config.yaml
d_model: 160
n_head: 2
norm: "layernorm"
positions: "learned"
qk_norm: false
tie_embeddings: true
init: "normal"
init_std_up: 0.0395
init_std_down: 0.00932
beta1: 0.9
final_lr_fraction: 0.0
seq_len: 2048
doc_mask: true
train_tokens: 99290000
dataset: "wikipedia_en"
MLP neurons of a small language model. Each row is named by its layer, matrix (up: input weights; down: output weights) and neuron, and shows model dimensions 64-159. Each number is 500 + 50 x the weight over its row's rms, rounded and kept within 0 to 999. Numbers have three digits each.
After each neuron's rows, "fires on" lists the tokens most often at its 100 highest values on Wikipedia text that the model never trained on.

L2.up395:543455476532479499473462394477510518545502493512528597470440487509555447382443549491503462495511490543472451504543519480437520562462453531487544578435570460452502483425561472452508463484469558493481413519473517581451472452530598483606487588394420508590513509483578434492473555479482525520
L2.down395:586517560530501492470550431613546468497435514519489548410408509497433538506468519498500445520391500496551429462551463521487462602447491571534433588348462564551476558406493522467531444455466578540434575503478528496522528454447529541558492498460502455559475515537537448481468562603442469439
fires on: "ud"

L4.up138:453462526407467565506419553507489563421449488580427417461514403426449475473442506534458502522475525555494406563528463449522476520517489445375484453598513526527480454558535598537528576492496534433490502517473458506503463484508511553372550512586506529470471579410507423550471505442453486474
L4.down138:447586510524482451532496439467568449538485411471486552539515556494598434510580521433610477525512474514545550467572490380507540477541517469513508495523544499499490460503442437529545595532423549440570544550434406484547441463517631515560565521437458446470580540438493401432465512455501554448
fires on: "en", "l", " Mar", "an", "1", " N"

L2.up66:422537555492465521547521493576488522614470570453563529438555480508550506548501529519458579456486458524525482545566460541525396509597462461400531568533536522520547381477421469453535505546506514522541520516570454425563503549434553459418458436477495450497456513561582441476550428530468439432
L2.down66:487549532502484523549514444497548542600478445532562455453483505484479554501474529515509537416546525476460533521592404526475485528592552419440523506497548541523449433507405446464498503576529553565444483509585507390584501586471517424459518428494465453511480484551570468473537416554418465454
fires on: " L", "L", " l"

L4.up363:486563650538558454512496541475425509507455514436561557388436553477518558459550501473395529502565460523464464488510529560581468419541486527468475461478587509441527453395565492488443436459511423490495477517593572507447497527514443488584515537472422503438536457447464436546510393508485510619
L4.down363:447487419506398486547497542494595471469499437452474506538443477524435498572476500476444437495513500486451411468403560404555443552522466535527522492515467499531525580475440487520571559515466467572488493464424479495538450472528513487478489512557582483590571473525500595478506615490575490458
fires on: "\n", "\n\n"

L2.up423:537524495470482538507608508447420532452537602459493456491577519521521474502499370440472471599453452473520384474563493425508453550521414461509491531450526488429562482505518545489457512555569471508572565561409474504489583520487512537451441472466507536482528468557495501545528537461594404519
L2.down423:543498444544434548537487526461548499514493490471496466520488565431443492520433527559457533527457566446609434383494474490539490519491458467505493417480538517480483501535561564467497555452495527500543504547503596532396505513474567501555473507549382489486547495574535564503406493466483421565
fires on: "ent", "ct", " p"

L2.up91:501482527501596491493434545616470523435609522450478515415508550510487541469548436603492507482507461483429494545636529456552497537531379510541514537407585487470457510499503522488506516455587604480539498510455537431541475457448412509461458471554504546490472529460469476509454511487573476398
L2.down91:464480532469509498514481488500502554400568475455501502411584515523496574460495449619523537434535483503428501518559473488565489456567440498524467498488652558496488580523476495525516567435556572443506493491517479497560497468472447502514473470489548561495452494446462476509518433477610509399
fires on: " N", "N", " n"

L2.up29:543650564477613532467511519542473505552434461506554590478576529488517511477468535527558456548479448423586544548526416580499458516492478520478470404505410474433517472488502544503469490553553558503474435522483467436562524433476413570517474476404487491555424500458549530509563484506515527561
L2.down29:564635479515618530564567516527416443535501510503569546491536510471481552537426507604540509513542461492499494457472492505469490574499487457507443429541428566477476501453519538553411457522605525526468419470424494475610466467540415561456523508433481456517508555510529529500617509415508573546
fires on: "ell", " are", "ay", "\n\n"

L2.up400:517548446543512554481519495476592504458556488507589426465435481412548441515457499480542422456541411412520373606577551532499443490449500573522484569475491422602483469492536447482511431473510473462488495493464507431518488433464478506480571545473491496544446532475492458520432487573511527466
L2.down400:514581454420476461443458492470431471534488533488501478569400531487640609571512533522417451527586503496545451543501490522457423486452421568536467584473494480501519603533498503506531528550576554519477486589523520470508534500455428489543477432540590534462490483475466486481496549469451615531
fires on: " |", "ers", "a"

L2.up462:501412497534467493433502526475480542493467465340518572603487469443476535452513576478448562624500445441576537531547517421529556515491404489427567482551544524531397442588544524461475558511480506554528488514486444484567530599504519498536508501520646520516494440552426579496490424544454482497
L2.down462:476494515506587531510571454514535438446466510513567497467503429502515509513432517581532411388516506586514456448468525464508558572584559509570461539496540552537563552489505516483477501433643527536520398506549552459517529491457478577494418457518397452481504508458524528518479531457467433479
fires on: "ow", "ing", "igh"

L2.up312:532540556578570497409439415433490451463460578444563399502629443498543527447558504470464434511516478516613492431483497514514433503433451589610592476438470513565519483454509434493464378484409507478409466530536454500540467439506509485459469470516486456539537458385568453509556446491446551554
L2.down312:595580551525534464425519472458479473580439459543590463556551467520468503478462541504502478505577462469609587440515482496510507506541400523520470504418434521506483489462468542526424462453435435403446479530439423609606516526528459440511470422498549498563538525469524438400474467506504544548
fires on: "\n", "\n\n", "==", "s", "ro"

L4.up50:553411435472474471452424468453497512416435526496455501477491424521614453456565561526495430555444466535571520492456531455514554426456522510532572461543557471507485494485567522559525544496419457512530595595438523555474474502535496392503391437485524471431427514510507492553537510486605447531
L4.down50:500427502534518521518509538502503542579467496463443526605530480523476487479492525494573495447559458382461484500477558551476478338543461481506428444500495500487547527450508460437606456601504533477573482448516445469504421480496555457392568449444477429540483488447451551463511501587513491500
fires on: "u", "ur", "ro", "o", "iv"

L4.up314:509509540489419524476502537485438568499414557534574522479441492411535503509459568532510510486519499512525513440590446518456483469561544533433529543537481480463563383530465519437495533551420448547539470574525528398574528514490586485413547539519491556483436565506538374444444469535488516522
L4.down314:513493510470526505525519390557489506445420491508487570509494476474521454473519562540520470487589474490481533521657416502482519533561484459451477477541543490545525430521425541570546497488468446566521490600513438445562475576515511533468524489400453569496563588531573415403457438453419470439
fires on: "l", "L", " L"

L4.up350:476518569483438621572530515390403432453484518433516449500627416480542444500507526555521460603473593478436545485495536564505403473639469477508558515517492479479521513527425500441515506584474459474423420476554453536532525433478470508512488519448537459486479487481583546459528479423525576474
L4.down350:420522470506395501504403496470439440512461488414526376491583462555529519547400568552538513583487443536559542463563606454450466490537575482607553436550475558458481557574410617457530591486442467507466590545543490447427512444485533415522535437502494530458538453575519550527479513427435537430
fires on: "ar", "'", "ary", " U"

L4.up180:509598533531491517532472579646469498525581392543582515582544470443502474564535543513483563469542545514436365534443511470612475552510504504410502485561490501417470525490541477473519407392571560464562541468560528504474461513559472497546486557551442519518534498492441425526575494535479463501
L4.down180:471458475562549507555469496488513431476538529433537471527447509476452492506531508453523556498449567456493507505389496536492561492543619494484536555494431558619381515448454513559536507553469480443554612470525527419442585537462497626478576457464521498518484470513467533575592472447516570508
fires on: "p", "f", "\n", "it", "m", "us"

L4.up570:621488565539475449548511543522578535420631521498419549507574444499440499483507579475435489496488549522482468491429545467548450527477493479465479450552542405604528490452489523466496467480342558476551527510403509473437401457492525511545429524496582475467481580659537405470427441509558498448
L4.down570:464546477437522541455465483564475557561462432537433519540459491452519490476590473433515466470579476513527537525446431465460551412534496488539529521434510529523549518563457534467570515428503510451565479508423527590464473504504522556446582495474430575367550406441524590442592521586527550429
fires on: "3", "u", ".", "o", "a"

L4.up92:436524510488517516567469562567437476486470508459434436534501388517513478552474587541521508517428495541418509460600511557596481401498462432490423474486534423530533527494537583513597560463427485504505481457443495519568502524489443535430526539459480550520543387557425500481523525476501574411
L4.down92:487522524564439530512511457373562484497550517452454420487515523457560449505575569566529471629455519545547561569554524408460393468466491425559475538429397512488592533516509547439657630563474504476453540427403507469526539511544492498483541520452441473516542453500448484515528524511469543411
fires on: "ar"

L2.up523:470473450496388501477572529559547516464457446426449420572421466455524510568499517494521454426608509393488473541579535555526437539403501586544517613499442374509494461545444503520534526546454499471539603415489509532494512474415482440529503530463486512541458472556480476585366556560545498449
L2.down523:468474482460460482498554486498480477416512484475435452513434456501496448569447479518525506436645485406492414523545528570527364524424571496483392511385425437430499478521405466531481604522589509542470581477557542462590580505423424496551571526533525398551470499583474468556552488532497520475
fires on: " |"

L2.up192:441502584557513476515445541648460399461544531481510583450508566498461438499480553515422502537479457489620468549492458499370576472407543523471547489503477438502590455528479486484460461484454592553532480518443464518454470395489396481485451564472503461635473446480528472423511494452531546510
L2.down192:488459511528563606493529600566446421427598558442542508424557584445466517437493472499393520494503555488607440536539498466472506437520494470490540486481529459504633449533461518473486429483341558476571510516502436522509540386595464571459464553471491498539489422514501529485456466429507506515
fires on: "ore", "ate"

L2.up517:468537560527569459484540515454428500459463531414415393379531472525576472488465495494562424543493511491467534469518558580546463592484501595432506539419426471493507403517519493513504495570520555542503499426491514419472611405466477572557524462462477493455495489521400555578479537528494515552
L2.down517:539492537626561509457486545449425516449563550397503432357471480517529560494449497517474426502550461463437539412462562510526550560542523512471519448456416511440503444517454609536505494510482512545481487451530519419525549362461496562649528474530491523495476464529468517566375520519470554508
fires on: "ay", "ary", "ust", "ember"

L4.up330:564462469410437555530546557482503526530533505537561407405533501442564550562553398479416451580409531475452413528585546490465515497532465474449467564390557584424494495499495499485493436453550590506551474489549534489527521501458453410482484547552564561579462540469475503549509450539554562525
L4.down330:493438552429507428463511470482529529499526446480504462497428444499565538553449417473419426519464547508469566522590528504448489507507507493447561519413618567397480535593508496499435472518543545456521464498583486507548526422495492517536505493477475520586438575511488461489494493529476557469
fires on: "n", " N", " n"

L2.up513:500479595607454556524441455491509502555440491463515532524542604519498550547544518556511466470513451504525461530451472500526500667473344581566443484474438558446473491482555432476458557435341463515588512504581495468442437575552515503503497436466382547506486455408508524478541524454549541449
L2.down513:531399542627507539531413410486547455488432508502534467479499591524483499531520496562497456473518421480471485537398431473507487653533419562580463439526458569467433548476546427436474545424337481467563551576603478476470457606515496471523530425550461511533491451378503493502550541444501558445
fires on: "s", " S"

L4.up436:483560438458521596527529555456509659546521537537554474512488557503442552550464503549451458512454449519493462432495498418516535582459461558408431589469553570523459473375468452506513509577486545522476561460577498411492562436517470471471533488490485485479535480621521490583577466473510484534
L4.down436:498430535428492486566540488462562421560519565497441524543531512469539502482502457562540506524496455461580533496476449440435469398506596414504443491411536514583529499520485557477577632619442467532510497507596527526588511482533549495554550552584459375488458455492495447513422452575505473435
fires on: "z", "0", "b", "et", "in", "g"

L4.up402:479478451480489505507482521588445496488503493511563531593547492542527466569545514520368482452537530464542436506543517645558556458504556585487507544464350345484475386486436481536516528498466510465387501590510564492514581497546432508438448416520443530520482505520456469568509500489539455525
L4.down402:504504472509478483451504419573590457569420387513444480510489464489478464616436484573456474505560503427526593493458508472509496481521601543554505486532449534455457484440463526577521510486444450415471536557494506513500431472469531428467589497465528444530535450454505469496577507477489488438
fires on: "a", "\""

L4.up394:450558557429595421477485587520550494480448527553466547481538471481448559503444479533441530561512538470468487562513488509547471484497465595569478512545444503490511377451566592547508375492477497528526459577485460518431583418521553536470516507486462447497477505546457425467522485517510501390
L4.down394:439540484507525390612426480477448527518547445558517437560529522509454485439493511540405505465495542500471524486434449546474407365554500499541463476515443562413459500536576547532453477512450453471535518512530503458411503499556598484565545459591497452461524540418526513466449419431553440446
fires on: "5", "am", "2", "9"

L2.up435:514473462413532499548485543438485587485497517413538631489489423426439591554486527504487444555533541484491506573527523354515504524438464543497502579522563545488499461501564482508606475554495559450453501446495542456511528513543624524469497517469524545478388502484500440496509550426439505440
L2.down435:552456459409549405521466450429501619561519516544506600509434400484450532508482512498533472582595489528454496650527478405521535516451501482444496453479534620549466456476581495524546508510463547445428463516414464476455498457527549480530510515482467576464403490505407451493501501380478482468
fires on: "2", "igh"

L2.up366:500562507537462509524507462527515488471428485478532559492446461477545524436455461577430502579464486527461579559503562476511467454438490505513487555487485465413577513532425456474489487606420449511484435442520411556526492531500554529509547527603529504496446447590571517439495541453515501358
L2.down366:459522542547447497493469447415560432495389485483491454600507520457532540437525476475598595576498556532518528443524489451517538392473437461409511523560468476515493466526589456493490466561455483584399497517584449556484501541496415564488450521544457529489487572558505537541582479579520466449
fires on: " and", " (", "\n\n", "ies", "ld", "y"

L4.up551:508525482493463577454534510489551481433602528475442487512432496555511477539500506452562428526515577447526535509544563503476493399422468463547477518567486375562599398468457511392486582534487547453431611489545482473526547491444491443526536478572420548473528546539602494606420522535576507455
L4.down551:457532483419481519463533500562567527516436414534541556477583629409464441453622530477548431470551453470438486406458553523439514509419518425413456512438494449454533484496547447460439519492459526534427605484519550445559430477500483496537523594460510491519521532527405431422520503533531486594
fires on: " and", " |", " –", " as", " of", ";"

L4.up195:461514407459513506607482457443564540522533375498521583531529570567638522422499482512377471511503491500483513572520517457491493505501452548470451570438464461559552491447493539576577564480453430462518481521535558463492502489440433465537444399581478600430471421566420573572533599437475492482
L4.down195:559442489501460497426641505583410506512559489600430541544519519541478498511427512434438450514478534566511528511491497526549413517509488586543456493481527512537520521517442482508507440612424557472490517520559425535451559500512555493538484503554527404591520506492506481462543429509408527495
fires on: "a", "o", "ri", "ia"

L2.up288:538529481553572450457445421466468471590543543533535501495537495423426496525562516461490549432375495615542533534482540490548510457560512572468530594476552497373477567475466456442537472548544580462500585544472458525486573484435404389461535529481481534509570448546501434424448440451552512530
L2.down288:605590530527521472441520494544475550481555507533437506475553582479376483471473472488511516416480533542509483532489457466584521508500614521467545464525517516458565540478503519490542595499533424557519562451477509522518495500392430454490571507443484465461551410424467523424488494537527531594
fires on: "t", "c"

L2.up550:522638583392575534486499585555566432484589549425478472459534538473458433529538534493528466497522502379544532472484471599564471470532476512458439522453497468466523485594454538559467495555534494412528488530492433537515437484538484437607434432470509463476408510492485519502533477511421623417
L2.down550:535560574461574541513501550499574490445568481495482477532501536519493447494525546525497425396534488396567495570498528558564481526542473507450449442440451522458503459552369558573518539522569504442537493519470455557453389533491494422598401437539468460487431548533483551485495472480436584485
fires on: "\n", "\n\n"

L2.up507:530502517450533513498460491513402531627508489534537519420533519510654556529452378475491389460426544386435550487538578554454482539561473528513541523367519535475481472515523474497456487528559547507532491485509511525525553479544487556558533527555441470591461490552495544606510431561499577456
L2.down507:497540522361550533514532457473488556569526584541550444410516486434564541566487458529410465451445532434456476534542477490449568464524529523497567478416600506480545489546524503558447524472522620449495509386549533463476567540523515409613460501513510480504440559487510566472505370541539532493
fires on: "n", " N", "ust"

L2.up346:378539468436503475479500549594591432539475605461473544434582439503526578518477536573480442550406521470498514444576518499581455525548498534484494573410476450525518481461545371507437456528463419461479481473470486564397494473477461551497557583543477515531498553551499479453600572501474493386
L2.down346:413409487462557533483496537582506414459443595479522449525553505483560534590454569540511564448513572558547527464554474495532451524519499468452578432555472493426502532526570515523460512504443504467529470477435510578391540554422496447517478520468449439559523479572508463588557464560422482474
fires on: "\n", "\n\n", " ("

L4.up514:494498483557575614465469523447433495483541398588544551438501427459481520549549502537571524468445496480542461586431475575534560492573433591458513530472479515582520512477516497531482516510560502491531488456568521515427513475517545480477442493549561587525409513506416571501589572561460422491
L4.down514:638564431514585566501496559457544529441514482561536387530520563493457458641543534577497462454477499564537480476514369502402454500441485467499472466514411481537501498425466476491509436471499511515602525393476542472476511574570529427467555522487482488464563546402558448463511526518495459517
fires on: "ri", "ge", " al", "e"

L4.up361:539481520508537419571484440441441502478484408473485478610472592498427442534420476517469524521386440612515574561489536468571503461496520556470551591439464500389588433550457500479541431565486489544517576513495491505491502533458483514470531579483528521518553493506468529527500567569518539596
L4.down361:523536455478526437465501533420615522538534433479471442503499562518601507441542552533493474484498493464526562522534427546508559484428570460505528541571432476505442567511470507398484487538490519542533469521412547451534437516562462464509465493484499477563463647686451452506578478442486535645
fires on: "er", "c", "in", "ac", "ol"

L2.up34:480512547454421512500522513471404460594479586527403401404557491504617583547474481547432494604499539415476539504549595513508467508532424477554510478459473569430534511557402520433469562545466460518490439543548530506535518493491477401465527566435482468444597392609479606494519551456476536420
L2.down34:518485522386446530501425555421440479545456561479451413409546483529616584518476468509434482568456500395498519499558618523448453543555406383554431493600477573444502565632436536409531554531430492552456456539530583456566479497551515469526574569458505555489550446572530582503504484475468465453
fires on: "ar"

L2.up534:476429547474539470457539510530518588454563545481565526477497540480489479553551445576463571424405516521493457547567527480526432559548458539531479549509582490478405515457450494415493469458642570432511501495514490511586502506488448427502523505544557556496410534489351430552577463497522531476
L2.down534:528498494504480498503494505433436598461539494453626514473483483527410517559522471558525530487472603487423407530532481493605424548574484561550535511512492517511411545468449494553518598406595563545575547470453472520529507497539490474473566517524560552557439463467479469554538400547545494437
fires on: " n", " N", "N"

L2.up206:434530531527486528492572531497476531528557537428455494492554556488403472582421594543470454574466459430526409547524492497434533541474455461468524529457506443492621471482465515460522543469513501472453475430444490564507501488500380517474473517492428499589450557484615485503502419524464565418
L2.down206:398498477452480510431522551462436458502500541515463535516528546478424536447457569547521519440424476485544524524491595584496398519427466473471551556560509561539506476460464467430518491438461543549551482453633464600511521512434424415495514428517480450513439544468533494417530553574513443489
fires on: " (", ".", "–", "ly", ";", "ore"

L4.up28:491466512467490486531463587476451573547428462437413445471546496484536430494455515471496417507507450443472533512506420598475431551491418511477565459454474500566516482512576468459565507494526493490464549545459562468438611418508363557458507488511542536495580492450507468619485426497525450521
L4.down28:600411456494448586434578455488610457510424537467519459489537473465568606452475454542572400529519508442507529464500443502585479526491450492459496482461440565506538481452613527566481513450496460470534525520522553466512510434476491523591570472529496538524517472539495533373547536493378473428
fires on: "ce", "ay", "ember", "\n", " se"

L2.up530:411488424515393422466598475619523570525437483445503422507425618449521400457510455517485487565545511512500441407616520449522415497393509546488479473482450457425485536553553555476623565453487452564559552504490464475559486529462534473510488509488492538502518510532526480619510519469561430465
L2.down530:497495420459449487416482503542533558478451514500486436507547567470553420469535421504513469575484535471442446466580501487508468571521527433430467394431469462480434500475402513550557483486515516488581576501409422599467539506491481528498458406509405494582517522546524476541633552479554438505
fires on: " p", "%"

L4.up601:475501523467454474570509374519467522515471517460501522431496471509509536460511460517418534586450570490549482499564473523502472510441489532483501571483518465493552548508539534454490489439543471537528472517369557422473491447530578644539463585368463527573501534560425516506541604598455470518
L4.down601:509537450501439484481616559455512548524497404475483462452537441519528513509576528449482507396540449574491486581486487448470508520495542556492404540506482470556436473533467483504483482526543508474429505538499581487460410516494522465501473502447491460531452417497516609442480520541513479534
fires on: "ud", "id", " V", "if", "ant", "qu"

L4.up397:555575483537429466505490484522533608535494501415478475434476489448520561582476502495443483464531503445492400502549467528517501509512465552487560518580481491536492395541497465458494514548487610479434509430411504448537492541487462604396515492560485544515384461452493501430507405531429500423
L4.down397:507522498517572528514537501501569489490513482593466358560456541429534414441481460572574422506514452426472448441564451436450516452466459539522432430526361574486454539525502475568479425566539456502478401498467588425420454519479536567484523584515424545439503462562488457559505463513508408514
fires on: "l", "L", "qu", "v", "ers", "W"

L4.up629:499443552517485539468476512479467490541437449578433537468473509494476510466468503444519582539522512487455486569423495409502443497524494473441439515535472453498488502433502553537503459513613473469561463474483536524562529426588556536535576504509562480623518584475459503542488427519467459487
L4.down629:500555446487431524623504493463473487465432569440496527540594435520500587462548489529504565490505447531555567531536445478549528508486541482557409495492504568550517419477467541502560582537516536520513471461517490435443454376422487454489465440525518547494548463566455473535452461388508443529
fires on: "ian", "an"

L2.up226:495495593460475433468446421510560432571459483474477520565580598629495563486455483527534449482531491558505476539472521435558474617537405537480499498475440508462473545456471407502535527505436491530493479488625496424436470503588562487492462473512415512446497499477560553552531555486513521426
L2.down226:573443542461479455432490373475536446509433470557512494545561589623482572439466508517591474410552505552500518516505468465534473601501396513531471425479448510466470588497516430450584564519398432463468486565624523413480408516562517461498496462546493533507493529484603536573501546487502573483
fires on: " S", " s", "S", "/"

L2.up393:453573473504548482487483514423412482635605503502538546557493462370502509408447430453458482509493532492445571436443516580508513528360378451458633468583492485546545495580533408463490479452512535477534461488488486502472489472471518430496484436453496459550481432548584545468515559541417431551
L2.down393:458504444585568547484415482476499482515588555559537568529473421458419520466415506508443425502469504494465557393501513510578518494390481520426472468511474496543500593538493470468472490469596477481527448406540463434489547440490541527505492437479523408533443516536493649503539523508520441516
fires on: "B", "H", "T", "D"

L2.up384:474448509532422542412497526501458463535506538504505510541489557569511473552487428510546559531506631534547493496591467494525437495513457615475487482527535375461552369505485495504548433515495550459590484521527466566467508484544495426541411482527474453484503525525517446611417441574520455426
L2.down384:469451513542491544527402523525525450485514504529518519461415610572485501471563493523593544451508517514537462454613454542378429564514501522381559498530529556454515448573487516497556523482602498435468513522512451518467498450500467504588412478509503425562569548535533490522476430520533529443
fires on: " p", " de", " c", " v", " st", " l"

L4.up327:540443516573486559481500538514469570525519562468529531583555526497464422592496462490486535587541495509464368550569510484606464538509519475523419459405532491489562372507440545532527531486519550523536554505451438555487562523515490405508408392531429552526510436588527493599526454547493417467
L4.down327:539535442544519620500446466519498499453468576546483561444523585479532462585488428495521486508473497485564413448533464443560552580469456513554426499523524516461534450625603570480513488474534472523533486414499507538474541563498498497562420535513475503451434468468545442522500497446546491411
fires on: "ct", "nd", " p"

L4.up359:538431558444500497527501482482561490518564446522446561481563485525468540446566424533545446486528528513506480468495428480506485531514490525445448541416507472435551583484501542586498464463388456514550492494617527431486489505560491541460465583591437530499499407457543527557392556553449438371
L4.down359:432452413490528563497482479430545544455543396511572567463546504469469533453587539523590498519567473535553438533434476487551492484537507470566479469476500548381467655520554538505499461533521545434492410483586480426459533567548496468503490537484426472504515434490605550555506548495478476450
fires on: "et", " \"", " S", "-"

L2.up557:442531455526564504520526572435553576536489476514454503573525490541504495500545464571460352436479482535479490436543544542435460507454475477437515423532502543457544466417547439472530638560520538599573505493490526533602577532474541507487503501559537513464479400498436472598421547464540479484
L2.down557:487476468441499547508444471542507550524568520555476405474506460550506457491397457473510483508515534524517526534526424528592450535543496435516468460491489508414496577507401464556586569465500535478415553523493393527523498418643508494492480443508515524501545551546433499481489524578533476456
fires on: " and", " wh", "=", "age", "ing", ","

L2.up444:530600539489471409413493494485564443525482516473483496457495462517497499499514584416421548514402487523447526547456454530552512433454481483515462414537569552492490367609556517527506590467555502505432473540513507507514554519430476496483520499475502519419536371634477555555533516500505527595
L2.down444:558464499510608449521435503505498532480500529570521463479463520480566518534493537681462500452525491588431489537501607355395497536573485486493476444490517562477540506519450418574542526507543484576538456465517541450553506533478410506540447537579452435469530557535503501411505518465552537401
fires on: "\n", "2", "\n\n", "3", "4"

L2.up1:497500585569455569518498513462486469594458481475429412496522439460597548585471448537473511597412531508385545561562547544502410424528399455494443497621451487484513469531469549523574576509491535433463549542509515555542456485529529491481483532509494478443551422593420509476509512487445506443
L2.down1:507559537496429520519473547481457448547445452460450433559483487444602542586477529496557564573448544476426525577538564441521480567479435383463471495539426481469503520558416548451616606554480550476517534546459490516498473479565540530510546474368449470470470456564459470491547495445476443493
fires on: "ar", " Mar"

L4.up525:526547578480453532575441476426484482509455450511465521505586508525541550529470485554653448438518547530532550462516536442574521494551463566568542598393499524470455547443450402522560428493430483469483472426532506447412499511450536535495445551503493490581482440461531495507410393545499510445
L4.down525:531496517518551415549512472535529587598451411547508516494548513497440478521471468527532504439552536573454498560538411410591487553469454467435501398452611521459500544526538464483480512426387500415445527477510462518573469532549479389564565491539403553572519480461505578465507554474431532455
fires on: "at", " S", " s", "et", "un", "ep"

L2.up136:508565574552504394503513457599454515609443545585518477516551442445507567556582501545569556485511511561512431419436512525514492550495457528435584412470503504499531542437558445481492496517539529519444490457500479555452499458553513515548366507476590509519540430480453448544510475527520544576
L2.down136:507493488586436492386551484492507429542475409552463449545446471550493551574587570478600513456521506499513463438502412452498484565454554479496532498497503543486511491453468462541481500497440526525470448467390414467427557460523465507478446530526568464548565440422435487503576569525563532549
fires on: "\n", "\n\n"

L4.up558:487591541472618565439460544420512407453570410534490570454496529517475509525467552455477504492410473495522468406495563543534496434550453451494508512572476476600555601463588436444555511476597507469546580482543476515437441579512500453550438485538501497559470529548485601469530449550429463563
L4.down558:384523477489535529510588504514396515480477475468431459546587523540496516526548544549507513540536551539534463570523453503419504460483495513491670532570483485486497538539408521411516507445524464432515481541401422537555468545523430573557531445534519533493578522554550525482447511420475585456
fires on: "f", "ri", "ac", "op", "ric", "e"

L4.up201:474485463508525618485503485574454406479542488428442400420459522472498530573553515467506443530468577503463504457528457513548442578443441523528489503616481514480556562542473519369511497453543474446409494539513499466563591474467517449448499458466528535468532421520475541526576543544511591494
L4.down201:466482528470474492495587521490489482506523478511471578581475501422536481613492465476508573514606512529481512560490497424465510488567589543375479510576547572556538499453456516469452542475484486502482503505432511507466450592446540443464400486433446499463388465472500492559571471533554558507
fires on: "y", "ar", "le"

L2.up102:456479497538533520551480491514478455497475538501438514483507537620538593452475556482446481517513540560492525566527430371461484487575539542494458434475448467535473479515498468491563443486601554510572492466368510474537418503450433529501494511534449468556478471537534544586404523492557383505
L2.down102:466488505550523551516490502527449486571444497451454488457535520611525589445459501450466542513547510520504558518501521360477537499534575468475458408445508442482430454510457438526590505506566593523593441422437489530534436516494427469534582543450510481565477482533516554552464423465538487469
fires on: "an", "in"

L4.up26:532490481462500492585457459509487524480520553516533595555426456451535479541509461514494493443546521364629486466446473531492507494515507508502410540515535463544438524528513528472565525476436478486411486619436514456457533482647518485459515574550464521408533404499415486543446503480470650462
L4.down26:582520508500529507525547473586472519434556496519437449498457562539522449528532529534507470475522503460520584445475506513571457528531514423519508452487561460469554617508427468573463555499532509472478552600370514520568431581453538551489628513447488442542503493707423514565514426460551533479
fires on: "a", "as"

L2.up149:563518575457497466477474495555622432484409522484476571523480550507488478428518541549527459517482574525533553524513507554522496556475494443498443494523504484442409488483509459448522617468508448482493485616598529548510476569537640464511461429500511570488451543510494485491472539508400485487
L2.down149:561463528440520530455575487484501425429522567496509567544517593525484582424446500457541460431457494524597470622493562543527517490491496521504439513523540467527461468529526494476552545521535420502455460620542485514406502489519631560483540438538472450483474504544446530557450620518477547452
fires on: "k", " k", "q", "\n\n", "\n"